From a checkpoint of a small transformer trained on Wikipedia.
Size: width 256, 4 heads of 64, MLP 1024 GeGLU.
Architecture: rotary positions, no biases in attention or MLP, untied embeddings.
Training: a variant of Adam for these matrices, 1084M tokens, 8271 steps.
MLP neurons of a small language model. Each row is named by its layer, matrix (gate and up: input weights; down: output weights) and neuron, and shows model dimensions 112-239. Each number is 500 + 25 x the weight over its row's rms, rounded and kept within 0 to 999. Numbers have three digits each. A neuron's up and down rows have the sign that makes its largest values positive.
After each neuron's rows, "fires in" lists the words (lower case) most often at its 100 highest values on Wikipedia text that the model never trained on.

L4.gate546:531540469508562507543524514507525531533509437485487468456524481507464498507484500468504502463512472511521528484478488465458546505503469511515527533511505504504485503547494428468521514489499503527508526500513454509497525467510503516489398528483515503508513554480458499518501459464491522486537503482494534510488516500497469497554519498476463499565497492494515507495488490507463480480501
L4.up546:531553497527507507464528482489490520478505506494473529517493498480468482556514465550481517507479501457489525514494486487485485472476485457501503503554486544490481500527502520504505474477514520487485473480511490477503505522499487505527461515469478508508500513502458524522484469504471448447462507485458526524520467498517491537488460564480541518459477480489504509464445489508484492494543
L4.down546:481510491505510460494527487502541524489518459516481481525479469523443509523539449532484501495561591496504525512498544491485511521481491488519437485497474509466514500519442514461479481497496528487529536452485474515546498469494534512513483499550512500515476542529497505508517461510503469511534511471469527522490522483463461492523493562505498484507484491464516505522492500473459533510511
fires in: "0", "1", "00", "2"

L2.gate410:482464498492508469481507494522477484497463501484563487518521495518490501468503487489474486542482477439499491512500473487494508452492457501464489507488459476479449519550522514486528479523455480489527504532499508463500507533491483524496502496466535464488533541495495452489522468470457501520520516535483472516510485521501495491496480546471539529495495508487540516516507514509479527463512
L2.up410:512484500478495485503476512488489529502504471480509521502513494501517514446461473483499504486504517465489522486445449481485491488517493489505487531443483494486451514467490450518519476482469512532485497550494483482467488510583480515483462482498512467476532534522488457503506497484503491547492479490497469551555506509504465500539486532474512489436514514468509511530507516545502525482512
L2.down410:514518490511497483512465511527564481482501484482520510509523558515458504507501478492485513518492685467490513512524516469498510476486544509496509472522508477506463497495470491494496514496477508527511486463489491496475480498502470544492510475487484490468493521543483481506493519499492487508498493531481481494507483512526495503523513496508523524521494510510554499515505498516521528508530
fires in: "army", "military", "government", "forces", "navy", "executive"

L6.gate390:523536490514540529491520521540516519566512511476505532535539456552495531469492509523484526515472506515484462457520504500520501509512513471519510480539488452529511505494503493518502539515449494532482495517474488489520530461523469493510487506482512485483448510510525449502482505462481506514543463515491509449499490447511473502481418476439501514496472495548478525487527485482458516497508
L6.up390:523520492483524490458458480545493541518521505543502487514514518473472499492457489482452478478500487485489506527524495543512496466498487496525498475519529464485539491471507487520481523491491501503494477463522481484475482517489518508517493508531446545460487494525466569479498485483536504518506517513540532496521484538504509494545489493510531479475457482496482493501527538432522553517501
L6.down390:572473488514488523483502494509492490481499522501512486448491473423488513572538541503492523498487563466477511525490494493486500471561553580524508498489470481501513483515487536497462516517555482464514512493518495523458463469456483525514450560547481504528484497556513553500474486523484509530496487513499495457515524515522513535480507498542510484493468483493500504495514496504500537474463
fires in: "as"

L4.gate356:511506481515531483513520540478472473524523488482500505516513478533504538503492489469502453484514487526517527494508486489474489471495467505477510518504520457525503450562467510529526494489453523541503542535455531483488521507519501461511485513538481468534465537511468526491488478516508478442532513519512515499512491530548486531474529472474473585535524521507509505480488539480453508487498
L4.up356:480535460486525539500497463505510462547483537454476488497499496507528530510535507534465481507482494520468485539498496459494515531456502506513495500581507482519519531474478495510504548510505456479469530452501490530501487543465457495490481538514476512493519520517508482510505468501513520481487501467515505569468524481511472526484497528561479472508497496485486552511446479503516503513477
L4.down356:486456493486512503484475507521503461480491523534470501508526458531459487504518535514479488483535486472514502480483516497486512491499493520488503498497516457486497481487480475467478495443471517514482484509483504514453511480475490538504537485506491461499507492478510547452525513517537427471512529531485511449511457518513531513518551478480508535509526528479524506468506484504474476500496
fires in: "0", "round", "title", "3", "final"

L3.gate89:475515542544500516484479463511530496526499471518504489507494506500483496466496505503490487431498475490505492527506496546514519494451484540498514533481521552499513501494488558487534540488471448525526471503536531511462464503528516480527479478464524538481511517541543506494518501507485512478512469490484513485487497446488492491498485531486471543430532496528483493486478479466448501525505
L3.up89:496524527529480525445510506482522531529517514513484490483535509482472535503525515481513482534509519503512471522472478506526472500521527458495496511529506557468500476480499522518477494500493499521506533521476463514468486499491533495460487477544462456524545487493488490522537489472495567520506485498526488526539524495499476462490546472532489472493510498510538492514486540549516474505474
L3.down89:534466512499495500543471526484527511463474514503481511520475523494469502538534521504517466483474450494490483502526499497541502531586476501468490437521492489514532552477483526492528538483506534493508528473500463506493485529510492523487527529547474488505510461476497505484467479550550558536552550488540505509457500475481503517454484487493530504488505464486453452505508530522523506516503
fires in: "or", "known", "english", "especially", "early", "making"

L2.gate520:518526488521545502466538504473466499532513479475480536517478519495492531477514491503495501435481494530466474476494484480523505489470508539528517490540530513487520487468500508536516513497510468527502450486494528509497488509548475517497459511522530520514438487491498470491500516503470442508478518569531517520508497491505462511464506482475485531462495485534509552499522506528468447519496
L2.up520:491484500511534471477476484508535508470521493522482519494490492457502499499529469446473504515455499537481468510515496449507503495531526489523468466482478476496515523515490540461499530449462495500518512564470481553519471513496483531532495511494509517521499485527483512501511473521486482465510522519488542535465530486506487476512481558541504516472496503494489531483513495512497451506481
L2.down520:496489491531512495476511486518510520498513524504510536558478481463507520476441502508531487500463574506494501477536476476525504497527553528540467460476474523463513536433489563479417473490483508506492462472535530514486493506517522543495479488480495533474482466503489497461499501508449464473516526522495539511510487477502502468484467505504475491463476518487492500493502507509474517530457
fires in: "during", "before", "until", "under"

L2.gate764:468472514554472504518473515506510441491491511487450548468506477452505495501527485537484515506506498489525513526508504463552495477520493496492477525471504499525500536495541471485488513503489495515486479490509512479491486500482486547517500482458538477505521487486510540530541464442477509484506445513525467546521513501489470506503518511503530451473520510492523501516515529483490540514466
L2.up764:485511493514464525484500529514503510458505494495467493503471519450451478490517489511503505497533475551535490538466531477493464490534459496535502491465493541502496463525469481539509456515471469466547479475481533461498531528487512513461510496489534506476488473472472478507525521473467466476511506501506474483511528526504565483472536481499502467487495510486500534530528524509503522478516
L2.down764:451506533513487514497492499530520496460434476473531504518469490503508467513520502508493503500505541482496505522504502501547466485515491494482557470488525449537513504461511456547475503516467454512535535521492513506490475517479492531516516489483513481520499475546498550485465483450513501519503471493513449505474500531513509527507469507522493493523471490512491543512540561521529538539508
fires in: "states", "national", "maryland", "democratic", "state", "arkansas"

L4.gate21:479505509510502491513467505525477523505503489491498506465486523494489507510525497529495472470481448501501526524488505518477492478490452459512509478463484499479492494515524506549528548533518450486485472514503505530458457554488461496496505488514482500506521509534495490482518466511532477515490468506538473471488502498475466499483482484519518495501516543490474495497522498490476463503502
L4.up21:517507497519499491521488496502502487509491562530481546523498545478513524523556541499480522577495509493470498477524469503503493520502495488495517567477497514539500518506513532510492466525483538496517514509469540489478483438507517550468497485486493460470557466484522502472479509492498499468492460499488530542518493533457467529452470492514469499459473483554525520482513542566538496474466
L4.down21:457478507508524509545468549536488540485521515569467484494472524442463563500541514512471462499502505507468503497467512506511513472506506475530538500436475519486506494480484528495483482524550490505479489491518494528474460509477509490499480464519480499510527493510492532479534520466500499513503484511541490527474488507489538492499475489573489489489507518528526511480492533508536510560506
fires in: "family", "genus", "name", "species", "named", "bird"